config = dict(
    n_layer=14,
    d_model=224,
    n_head=4,
    n_kv_head=4,
    head_dim=64,
    d_mlp=576,
    vocab_size=2048,
    activation='swiglu',
    norm='layernorm',
    norm_place='pre',
    norm_eps=1e-06,
    positions='rope',
    rope_base=23100.0,
    rope_fraction=1.0,
    qk_norm=False,
    attn_scale=0.125,
    bias='all',
    tie_embeddings=True,
    parallel_block=False,
    init='trunc',
    init_std_qkv=0.0303,
    init_std_o=0.0,
    init_std_up=0.0303,
    init_std_down=0.0,
    optimizer='cautious_adamw',
    lr=0.00117,
    beta1=0.9,
    beta2=0.95,
    weight_decay=0.24,
    lr_head=0.00801,
    grad_clip=0.5,
    warmup_steps=269,
    schedule='cos',
    final_lr_fraction=0.1,
    batch_tokens=32768,
    seq_len=256,
    doc_mask=True,
    train_tokens=285300000,
    steps=8707,
    dataset='wikipedia_en',
)
MLP neurons of a small language model. Each row is named by its layer, matrix (down: output weights) and neuron, and shows model dimensions 0-223. Each number is 500 + 50 x the weight over its row's rms, rounded and kept within 0 to 999. Numbers have three digits each. A neuron's up and down rows have the sign that makes its largest values positive.
Before each neuron's rows, "fires before" lists the tokens most often just after its 100 highest values on Wikipedia text that the model never trained on.

fires before: "er", "en", "re", "ial", "ice"
L2.down225:534565539531505512430476536378586531496497475435549505539593503569496512526475509508490428348567517411604483472491542473491572483496479526478506496462511524498525506514502571531546539535583473477444453455468468480510458525533503519491438611528544509497464436537467567567393540466595557474506462396589462577409498562416492506473481542543529487444479428489464471406508485461409457515524465409467599547537533579547484400604565485553433463493583498488587553423511476550521548524436553573473472421433514476499427453510495514492521552581530501443393528596541453396489379532466551503526561545467559462511516516436526600454494476495481476530492495444539520527521557490451528575477

fires before: " of", "ic", "s", "n", "icip"
L5.down93:505434523500454432509516462409527562524535481482531436522415477426458496458534576541451530445422595496520577569570453544534431534507520558549549561466517518489531528413500505449490478575433473491443489434484593530431526490444495506544474398533572587568470515510558407576459499566561540487530483548474456535542476496421525488492489517457462418591529479413410509368590526518490459456516489500462465589528442539445542467511573518496467486497483368528553517417554485567487524566549449487468406452533460452441564618504449498458569574465516486597464514518508430492523524583491454569483433513523433425585486529463475476458569451411555445605535525530482508534529448473488463433574

fires before: "te", "ts", "ed", "ted", "se", " of"
L9.down414:607402521357601453455386476466507352476501471566455555535526512466523558431559490455458576509486575525516498474598501441515445461439558393572505515466571424450458492465505467484477466534461513524553491478414528580439587594580465453512547471530483526476428454518469519513541414542521410490579557576488503562547469574589504502538445517480541510504539457507521525548489546506480577506541470500505494424464531428502427491476494542494458485474493528534522543528550547508468497455509495491419544581472461472468474475422556528492513619428414492523469472467486491437484620496582542660493515487573572496558478546475531447548438533528467447436518423443475468505544461483531456417550

fires before: "ained", "ab", "work", ";", "ect", "ects"
L2.down78:544550582552539507600483483511470524451468512546458429503578472407491475524452505525478522536522567438528481440476429554458519582523452551515471463577490551484512488445425489501543480375501558440539542534578435523453581430491587502419403520518559420376522521527397502479562445503545552521551443475545542439470511524453509492584514686448470499438462513509419439442474480530447434517492478504442425445545477421547587510590538416512497532562517439462486563487473531540640454448543552439587481494485553451483586513481507519478506511469463564477474459559560532509588514455539570553402487509466502436472486507469509455564494535546446445504461514480463607510445527557579498532530

fires before: " |", " |\n"
L9.down101:471516451457406471541583540485424441533453540450544523491465509474442621451508495537443495455445515597500344583566500474498571520534486497438491408473521455429656543515505500477530479509437503456522486508502538540564466453439461498586465453493481494441531569609464556554500484422456520429473479560542450508537471409576524496622463438497470453477540524441499481476492424483526554478560487490481469568568598444456523504484501468551509479627551542471587388503484575523474520507487517514485527446470453495449576548526482469519460587477483403483494465513583454480489452500542572563530473484563485482529533519583501446448479508551360475466497405533518446512568499500660484530485

fires before: ".", ":", " |", "\n", "–"
L2.down348:534474518473560511588563557533498507493454508531438514485499500464508537559512411459510611463556532487537555419536593548492412467525497583466541523443553559499527518523512601416431516481460550484548472624512527530499502479500470465564541527390502467466362479538507508458521493573509450530446453513551471553420431464386457513495535499469585444520475549544350574519496497495521464481552517492494509442571447461423539580526476576510499451559496483548572427530484497511523463487570411469507553471552497519475508513556468505406579476535392500485498497430555435471453511455604335528574417480407532461501461547573566538458523504398518606510547508447426453517495470462499529538523

fires before: "ge", "ted", "ed", "ing", "duc", "ism"
L4.down105:431520460492479456558516498501544559410465487516529487450489528403430417550586470531535522492475431376496503470590502523614474431523474531561497525517497446406392539456530566495496440553528458500456482497581445501520507455364501520363521564485501471485607472484542430523541538467492514443550499560527587526494525542455506449511520557516463473474440506542505457507471587400503503538524451424504573479476532581446488602524489534473549465439407504475503574521532530476428513470467452455515435471548359584510517495543615610535526455531469435487549483503456625507462476483514493516579492514583446507543320483482537543519517545483512592464505515480470560442492536527525559460528

fires before: " |", "\n", ";", " Al", " ("
L4.down100:426515500510510496526537535547487469521477385528479524525468594575531496495451516566520616429461496582524435483551430554538498537496477590511453489461525457488458552460503571534421485540534504472475568433430466540510393458553552497412571456482458598453562542459413453494516526451509532499478473439577443521581557452370435477520517440524563589453479432510545588532562456485380421511555498548545505602517472401416575502391556507506490502515438405451443443494486467515465491537476509562500543589447536494529490527477482513550565417495544502530535507546487517470511473442476465532521429621457442485526487392536574621452551538456561513516444579438476507469527547530563468474515

fires before: "ed", "ing", " of", "s", "er"
L8.down199:472483502560511393462545403530392552432469576487416501473499456487495503481520464486485458533566490554533463558540557530449524530466521489542514427449525490487561578456500486426438507509495533491528569454428585491537448534503469582617578562485563438422416464492519571493589506526523568528495431547456470535464572510365548428528525536494473496472510446501492448485537481542479436501508558493561494502500551527460451583516511505439441486450626327488578465532546483492540573533562479502478525452525502457574505441484563547442562479504478568461516416504458498441571460602566435321560383450572464495559532494479476495455463481528454512548482565560544493512479535452527456492429

fires before: "ission", "it", "un", "and", "on"
L10.down27:553474515515458495549386443442422521535495534518493538487407592483433494482363552515481589463543495515573453530461463590426432499549462486485525487435507346529659501522561447467486575509476495467487358540494504429444461397492578444490562444490469413482457435527498584470451478544548550508437589497548495501495480555521485487485486502454547496476524506491466490379516454482503425511552491541492514632486513531470545523529541462510551525516476534475532481511507479542494571468531546484558559510442602535461544501560511513573500595478505454505470502517586487510477481509552553516465444601565422549430438490506517467453555457550566484450605505561360520420557440487520479430523

fires before: "iv", "or", "ress", " of", "ive"
L8.down368:461515504521440467550555504430462436512415469546418460447561473471469429584583558499556462452518445523395555543472530485366533548599526544391435502435578519538536547483476508400474505466506522590488521497572508408535528433464481402471500515556555616485568462441508554490526458461477556500485443587477481547460460567482513432543464447518397456507555380467479417512546504451544448466493448451457547516513534529595527568451459565474575559506421363542444574514493456474486494461541541494527435484520555533522478594534488566521513493503510559474496428522583542591478513498559412531548439554588420472491464550477489486478496509544484442457567491507511404550541572509515514456481

fires before: "."
L10.down278:521582520403536457475507542504482465538505518463447466522471478477519474425481471524518549472421536510444537575410441541415566507524512598577513536480450653493502615499525484452461568554551504535552449549520566476566507545469498536569421639476498480522548547491482515529528386479467433554587629444414417566457444452478413592413527511557508514573467381537451452482503514457499551587484538563499562525514498486551521471447475496517512536508484496488461528429427506557570459513429453448531465439521474638600432598459498546456498468444451434502530434499455577485415456526442482515478505545449465487543567463540492494527510426417490464520436475545508504541439532524504455507463

fires before: "0", "y", "1", "x", "2"
L9.down348:495438473439490497434580585511513573511503474515608493510455514496470536462441580558563584524456576539394457551476453451426526481468479551488504437521509518427495447497483567515380467536521469490438522561445498478532474526470472405513481610578527517576480552544495475483488489462527519599482517574573470477468408549469564566494480504485448474525493488502565402473429454573603448549510452466455426505500437549508592516431552559452513452513460421446434437486458533528421512474502435465503545525413559559392505488467572546460535426480501458561529498524488428526474504569483509446546569554518630471479506477526520426573420520596558498511571530411533518491477607562501382569471

fires before: "ated", "ation", "ate", "ations", "ative", "ates"
L9.down160:463589542411559508461488474509474526622539549507524508532439492552429515548496523429498493528576452557497507514479532476518501415517555567427491475493413522590453469505395607507414512529507498398478438430459537480514428558521539537485554532446561488497403392394504574400519540509495540487604503473517452500508419493434504619439484523535544465569518482580511496450497514572464460550532567535505604436447489479403448485421477485477487488370512556578481458485499484531469457469502505447488474354504433528447532516607516534511563585471553502470431473458466495531561565518510561508541527476519537514431604531448509450594490453458466571511505436476490576557596501458481468512481

fires before: ",", "\n", " of", " (", " and", ":"
L5.down535:525518442550541510506579477597473463512448487468475425504516523544522456499417497445520588497557419442474561529478442512503547620466419505424406536495525438443535441526422489520502445546483449424503388459565515556435475503465478459494478545533558479568465452478447476511502548488503503538445560549507584441531480446404500443514492491565590447516437577512533510606576450505442556586567506482505494502518444542477592507379620518438489477518475508508448616517464528476483517481503515450553461523562410589509565437509522578426560475594448513556518494386574543460534565409502510482575443527492607490456518520554538470401493444539490502469452542433509488618474551486460490496444

fires before: " |", ")", ";", " &", "0", "in"
L5.down481:455501593505519508478450532517460585512530462496446448474461500453559424510619489583503553533556571580466534467402545410498502484462561481538475530489453526540487554524488567491484542570523508521634533491473561572416606487373470547499440501557502517456469535534592577452583466506513412471549487498397517568628514453493526466496481525563476466449513504488492426510499447487459500516572530414489528423516531429466386511585451382453406495488490556556427570533400572532614500485552514527540523418451458524446547484510404429486490540478520585583532440472485487532474533452505486510431515453460485514540492513551561530489522464522410528437446386432529460496506457468497533534491

fires before: "h", "pl", "press", "amp", "per", "ist"
L9.down149:524553563527536517478537594480552513513499552425499588496474477495426482524411551534473584520441478427560459584478537530462535483509493400507453428470511541578559484521514519498455529517529530521363468492452598526526558510462434519470604473560371531532502547542555481505445514478523443491581498537515542542442566501562474515548481484592471506430558583546535535476444568415454545573533494550615434482439488486507499503540448443488442474493486508452431460493484442563559478494532585383410476427429488573535503571479550451542575439516486503509442458465609436558528449460555478468486418481515558442567533499496413507403426550572516529479469465441507542540479444394536492394441

fires before: "ation", "ations", "ated", "ative"
L10.down297:475548389456504440454556499528504419492491473457467461498533576517469509477510507512548366593547500503543509563421474413502472483560444548467513550473463493581512474436512458384453465505576485603525436430497457515523566572455546565545579533502532519527485517499420561463445505522523508553527395510496457474590525552482462540452466472522572473482559558447462511484403471511504541458513427526506492491495474458521411408598467375480460575521438469567494577538579438535584406526507493592505569507539494441541470500520490558493538501431563556494617487429417531433483533403578499527493392445499535448453561496513494533515512472622474545586457538420464484555502549436508554440482

fires before: "er", "ce", "ial", "ro", "ersonal", "|---|\n"
L10.down96:500569518405509533499515514415483553441544516599511482423581500518492582507483510508474514433546473541477516500558508556593481506494530480384477553494561569494559462499467552554460561524549524517503451476454390519509530534456430515486482440488501466523491446474516517563516509485511501427499530474493522504547507466443607532437431571593441520583584587498516564537569574422511486532485486439616472557543512502387478452549495471340523529508545445498533507462550534511569529485477597497489461376490411491558432462459544406510483398368522517478497470510440492552443549516439429543605545620528486501437458478388543482426464533453471401480441495545518476510444546536530451502485

fires before: "0", "1", "3", "2", "4"
L9.down325:417492568495477531486445569385517496455503460562477474451458572472439416575488549611589545515546561449396493480528405530418470482552450536544594579504456477387420464503560525613610447539534425523532586545413450453581460448605479501517441483475500501463432498520540485535515489499472536452480516516579431479507518435502507573530450509519459541472564481507492551503533485479502503529549431492604483496595543505502507519378504426546481509564507461451541552527580478477536524525504478537415403538524446512461544508537525462459427514336507491518555550448507535480473524469468574539428529562469525441592497492541479581484527541469442447411485480510523470503519590583449446458486

fires before: "ce", "ent", "ted", "ts", "ance"
L10.down487:514490542530449552439555551484442481525513446533463564444511531445507458502534477528448504477537579492551525609402478488583466477556475549503493522501548594497580536513608478586538501510554485440487404491546478535450471529414491495542538466529472543500502505480507496549502467528467460597575511521525413516505492552553367518490558556464485559490420473458600467511440508428481548479485520454473500522449439434438505524483469454438502484367484521505556600476580608540354482549517557506537521513451521483453570604470484465429512548541460499460509544501521536423488481442546553455529506526567496385459414471581562481506420530440520530360523467488557589373415452480407477481478

fires before: "-", "ing", " \""
L2.down63:416436432571443465443529424500508472489448438442522567461553548507437534546461470479515492454442462534515585587543495520530597456500483402430531525556592464395498520480505457428549479556500485438476451448465475479488424462612446490458469435430418489454515550479532480566519444580473402499532519484563482462585627577469459480548528573436421516557542530537436548627499559429533505556475641498489543478516501540500346497560449500453451510487405493466546534555516513485538482500556559534478474420481435465507460499586501531560483516541451644449544468515525470554482443523428531505504466493494512500503557473415537537544462546529488492626501466564449504559485504467507444472511

fires before: " |", "ived", "em"
L2.down242:451466491462514521524503461529551398525529559526549477524480445582504521511530497570403538593446415455597451482496533538526493483495535461546479502545537520491667444456486485489501453469545478495464471442444458425441523536552378442454435508599530485486450448461523637479505496535500478518497441593436406501540507524500529542387470534533487541485441477461398525573410520461574528534532551473516491489589489467449511485500475519408494464507426461456530439557483552490580500504495515563460481429462477545473567641560520466607546524430477406462464491506481479491575665544450538490426569483500501445539520551475507471495507533497526499581491509568549644471501430506510433468559

fires before: "|", "-", " the", "°"
L2.down353:535488420535529498484555422488507487519473552543400436483519473490450439387496485545517541470514530470492522517478451596462577535466583545573509601534543419539511492454515557508532498482491477578559515415638424471431556532476579551433429489504489438437465481433534432526530551453512540412489516447477625376554417506555522531463521498508421493560563518470470484499543423524518455420509551483519582502520555396482556560452496414580460515498585572484463481553523503570463475466477466529519550429480515497493526496528469440505419513566507514500531478450489421601494357418571508436532531495484513550437497537562501460480437639515467453532485506622478523559493506459511481403497

fires before: " by", " to", " the", " in"
L6.down48:503463608469553468485449524394510544425537518481460434468568548503494556558444465570510452530545520487495586539446428524492553558510439531571532472523482495505496522444445479585557480539467530551531488513434488536508497454539474532578504467489477448509429461515488499654557559490514531395521475498382439482480510491580459471453408545459495523477495439450493502507540590556552514491481562529503508545538442541394435490424458506473527541523481547504420457443348434498437475585511468546423406508473511498516557546510577436450416415487458555510481514507439462483525483494582469552518538508544489586512493527523445624642499451515526476620541509441482638529493535553537518451395

fires before: ".", "im", "ures", "ure", "ural", "ured"
L10.down551:498538466481503523518568508506454514522445541514526475499485549443479502436457471494511339483485475514474566520450450485355558550457444510547581446573617531357608571418496523494469453406575497492500399501453520484557491512489482490525485579410535553448557463500475483575535555488541533503480417486593464485494541498439427397528516570527631453519461487475437436547442489477503511520513423619493518534512558520512558537580509562469475590537562438458523491507527543483527464378475538478481573451463407581561438472517484499500547552475509471528560494505504532504565496521512469512447439558496552483472502528616540467437412470452603491538494474452480476624526420503547461468531

fires before: "oung", "ou", "es", "ards", "outh", "et"
L4.down347:484480505487524493551434445493429496471490462457492643511459483503525579529408504426523500505520522493401493555468429450461478541531609524436490506497490343579514535507456530510468528528523522501591453556453491475526487462472527559565541570528516493446571547502405510462484508462439444505470527503504528470442426534584582511550502487520500479492446516620528549535500591469511432569503440513487423495488502528499585591376470554520453510568504558467525461448523433652603503496485562424476507448441594455423417535496492612559500493534494459389493441498425546507447565517527533453555463478500510529464578487478493582588552606526535538414566459454427468467584481512513453494501

fires before: "|", "2", "0", "al", "1", "ar"
L2.down275:591505489501463481583548555461342431562459520523515447530521464482399446425526508457549524477526465422473495579506534500478456537523571516443614558491563435487464562437524599512481487539481531423533437486503618574474510563525565520538527472397558456424539525581464514537461407463419438463518460429581493522516445509467510503456574538526487561575543511586408416511561468512448521461559396477421585472555487537521403448533578515519542434531480545483548484565433429467533435500419564512480502529520530544496611502421478468548531440493459507493553534484449534572525460454472469495493432519467434506527470469546548563543478627468528533404534546534486471484540523488466414466477

fires before: "al", "d", "ure", "ural", "ts", "se"
L2.down415:565461606480575551487514460537457450480506509505494439433508511601564542512516523421533491470462494495538481450580528477470553451522610549527533475459487479527289517464417545527472505577443441552578539508478433603469482529449521542547491478459401579469458456443544464505446512564486420468486467454517499467517498481522537541472517565539466582528574504512532521569542503536489439478541514451499414461558504530418553480529521494511400402665447475516548471503490497544650467462496547550535505452489487500494531478497520482516485531522458530429460429523541490503485511458486465570495428480529528630535517427450504539456466514439437508457501620579481583431544509453489494426351

fires before: " |", "–", ";", " |\n", "her"
L8.down224:503539514400473501535501461444524491474482495497440516475523461481552457406565486496560589489562580509502509500426559505462409602510490437441525380453454486504514466454443521583490536590468401439465501504509578529608503467534487462514540477490510555547500413509490465440509509479524470494462499496521548573423513519509575482469513538522527538542555452491512502536458448463556535485496507579482496516479525517570476587460438483460411516564514412564433531542549445474561556518538532408471572436537643593432537505543568420449650526479497483502473548407435490472447486525479537545472480480412521496542490554598530499407497601554420477505577584510507406495384559517400431512565

fires before: "ce", "ces", "c", "ted", "ment", "te"
L10.down87:438528581391496501510486468472462509474442573616520604485533560518490489492488489421499567430495485543433505574493546568606533481416470535470422449558440508549572457421542493495494478518426524388473507477508512484444494436511469485502536426558562481584426521549462475582568603474465467546473476430426465425395575553454452527553552505493511557491532561508529493479468489519480542495488589449585471501517542496424569493491543532526443597443536479494519565506490543492550454523527464534487608480529515513411429533513496413574416569438605498477464572521492403554578607431499540453473583376541561470511487439520522531480564454481482578510481508533498456517571419467479447444497

fires before: " ", " —;", "00"
L9.down197:470546399547484520504504513539474537484474484480491535421414540525495480558482446498601419508546465592466621474585581452506503444455476466403488495579484486468413422519409420543499489573479528539455571422418476479490474491451490519458539512494477567470553588486577458523510522520514537603571442535517479522535454455452458504539453511490522477518529512463630502595536488463399463437512526566503481467568448542522441497480502501570529574550577546502553488434440535512461486524480474470561474556420543510496541499537482461558524425537480375522474588511402496607561465496536362489559481468442443547579572520479500452597475482499473531443564515462398480508586568438461449453411

fires before: " States", " Kingdom", " (", "ions", " |", ":"
L9.down286:542442599440461433460458498408524563497556413559494492414419481595432432527513530487579489526420515507497463518439562536567527551442454466496554469481434442486654480539445511622510537472466516545510571471484519482576507571541481485479501517445513415549586530433466530552562543515456463431442530512516412450496545472575544514386488409507495496535487462487530574594475489485543510538413500474560481550517419507477523568529544523458436477521504512477431427496489532559525579577485575430453496480549495417549472566468582491459559473415539523539453560552491420456461461430623441502477443494466575477570513531541413485520551554565432544484447458505465575524436445541556459525456

fires before: " ", " —;", " Y", " No", " D"
L2.down528:544418450464537493484624549584498546513426383566489472453449498524502449538466507441475453535566620448556474494456498549452491551473443538552530524593435498407519483475469425459484504541475473499424475591436521516450447560424508529396541550387473492535597551452542513550478514552562542579449415526532517478456474540530506481505435485399467528509498485434510441540437532540397480433520517518515411508495589470457544597446532482544524477560551501419458513454501492528499581576574456424471539477490537603567550527469546512545465545569473543591428527460476533511467499466532486566410541501466354524552459433531598451506557541426517509460411478468542541520516539520464457476514

fires before: " |", "0", ";", "th", "\n", ":"
L10.down2:509584541367506605488505551556550503566525501483474442415413496556570419505576498520566435463574499511620454443543548530477522391524478524560560513501477559544621501434467450462497577550444373510524444452509521451495557460519510400392521478561443468491414427497502513575470478533506535498467493395588505472437518508513573572514496489408529487580486464532549514530567475527467542421512488546568480497488520417498483570453475483437359485577499473527464537455496481532459514538494441441470498528461424526469434508484539456574488595536572543518494469518505521535523483483555465551620579497403505526547492485530537428498375435557500538448491542515459488439515534530516444497444

fires before: "e", "ad", "es", "um", "o", "le"
L10.down299:540597471427504464529501593454494445464510572543493439465455431492556523486500534495536485573478513499466517414478589557522476505473445467443501627595512443547467455553477471499460582473575642446450479538439524513499534546551497461534503441495505475540532552509439523515467571417488598463487518523508517444490469419605533485429473418554488511497536468444514511581461371395452542542560605469554461485558500542558494527453518448499577493436540456546479436507482538584429483459543437504520476433530477436463537494515533498519477420594461440532515521530445486628520393511532542495443436523458489483442539640568510439452593590506469441452481411509503562479465548474458438561480

fires before: " a", " the", " well", " of", " an"
L8.down411:462417580476484510567539399364502441465478507455478584522416447510486486505525501510562392498450520518484518537525483508576526476511435568456428500493493424544445495587494477460531419495494560529518571590509521577488442549523503507435542500424459539500535505502517480377503439442447445583522561466520443510435543506547472477546594491521512460546594493516443464443484462423498572463468529458510416573564560478471543488481497448457463562553558490605628490439460434420549525445545530479469476465492495598552452444470555506440594495532541567599476527489604561532537478564468449483506438466432539512512405563522470512474495534492448609411566547517508556523370487552525558491510

fires before: ".", "0", "ity", "g"
L2.down306:481522448498575492505439501612573520601517503477519503531512535418504395492417463513550537542471522439525472534488549460498498436400486505502596516471494552497437457498487485505526517524455586498426432523498593440507486498369506482628611527536495529491444482489487482521450514532506545421480455526480481562529510496507575533503476486550527466436470456586393558325536432488475353499475440472501503475563535440502519526527393559495438510515473590434465522605490461519493490463464551478602528553565468465511565558449464485513542497565482552538473491508501523500634533449582478459584458450536444597394496527526509428561536536439457521455474434525487489540538491411586544509544

fires before: ".", ".,", "s"
L10.down542:471476419426489525579575457496534511505505542468545558489510483415415480429474462576457471488385501517478504486422481472452538483569485474580537429575545454549568532453418482487508507580513465482542563473539583487523456566532540530474489505535448540514393494447499414577426553438569487562494536536454485558432542479480496517494445478473478484571484537474498441478500471472455493549512478595431509461456447541461502526410486535386501446501589504520570500453503550552487574461484497494576602568380450584402584488554490556496496551461528518507525566542481522449483400459703503432422507441604567503515516541536517490520424507478499628462514480449505488543495450486575425465469

fires before: ".", ")", ")\n", "-", " -", ":"
L8.down254:612465474487516550508405484472436425475476520558489532507489476547600461469511484481573574462514528500450544590456370426513503532494472459492480522467570585539514443503526422475504568411487476442480470479492567478482501500524500490610571556302564396517441553509553442461471461492500624517457506494493528575424512534553484524513493516564431468488608449552521489497535415476577491544614517558473480538418538476515485542501521443521352445581540418485496496512571489441479438432478486458521431572485540527417493515495487498469533617460496603475497529441498462482444529435522505469553509493476522438505564436525547549522433547560502588519577530453551494516527455591520518496544

fires before: ".", "0", "ary", "ed"
L2.down234:601454378534415475538405559549568491530511517500570481534585515523480555461467502605491445477590460424464510465389423463449452469542500522577510470527553519542445500516480388486490466575545466501501540518498524492568489531481473534543443510552624506481549462434514515394474581490524456596420500497407429468491359487542451496500517538483514438483554485559497492520527579517529629612518528490440561487575461557509597526543507530529568505515499535485528408463454563434472496533525394523553552543497485538460518457482557514450473403455506570585592426511405435476575478545537470441504514464559481416459482477478528476437493377481548558457464503519512456496460477533497514510468

fires before: ",", " |", ".\n\n", ".", "\n", ";"
L9.down239:512540416463441435511497544585431553518480502466493481546442547487551490439472487486467538522478484532438515440502514416493466500585545527566455527488497448470504537508464563426566487526503519607395485548483475358565467519473509553448526472495449557535582383541564498442572432538441518524467587391563553452538666493523542397502500513417439421509467579475454516609455494534444445468489514571464503504518525507520493561527474536518532482544515439485470547499596487481453521502431548472595399504553578603480522487439538503465548452454376531424566452457410537534488546454477425518563391527486476540554518595512496532479443574549524452521450519451493474470539491524445569515485

fires before: "port", "per", "pl", "h", "press", "amp"
L6.down64:544484521471491482454500514541553489499531497537441485521512450505503511475489460575438501491418390527442467592490549510572401483512469504511476574587593524571482484519473444514512459477490464459455476502464459513684462482527642472530538486582548400483541421471478567386549493455552461527683551550458456507565386499565536543469417479480517452539449548491548521523542479530531513423539444568506454563498515501479559425673514517431438495481450496526503464477542472557481473481468418509489579441528574483552469506532551501509475503458519464579544559532483459456430486444540553436496384456492525508555468485569488535461482413497450498489485511434489501455426538441530537378480

fires before: ")", "ution", "ment", "el", "h"
L5.down85:479566536635524581536536464556620451560469516459493427511384454457499478497555562599489438565543496487447470497366471520556543474435562512523485574490492501469509514463530525463478514507451428475455596532440547505451574452520643433489550473393463516532606391519465441468499591503588561484465455483458530519527469446555488437476526461515420491493569495503495483550519471596537554621423506400538563498568548461517516546491500469479424462501622485419477533510485542517523515452466506603574483479489586487544527496442521488470572510478482487528438499542479489476436510540450439401443446503492401487579500509496502487471500453481583427484475506555511495546490591502458411441508

fires before: "ad", "are", "es", "ects", "ect", "ip"
L2.down2:513582522537492433486477501575445481491427512501486457502453583488426521578507511503545506465553439579409539446464380527521578439549491551542468508505475508487486446496452503489482514582452500475538570598470480420481539576551545537529535426599607550460404522530501502460541544432546422481536602568442590436434446507532496598551577548550491575525486572438543585500454535502466447519471515528474466502554379456504555549550515473477454590503472417457477523448414481468553438455539571537416480510495392561483522484443555500373459473488460512531591481506527403433426493478560488450501507451473539540582558457487503400556526520611481425549506459512545512504421476498466501496489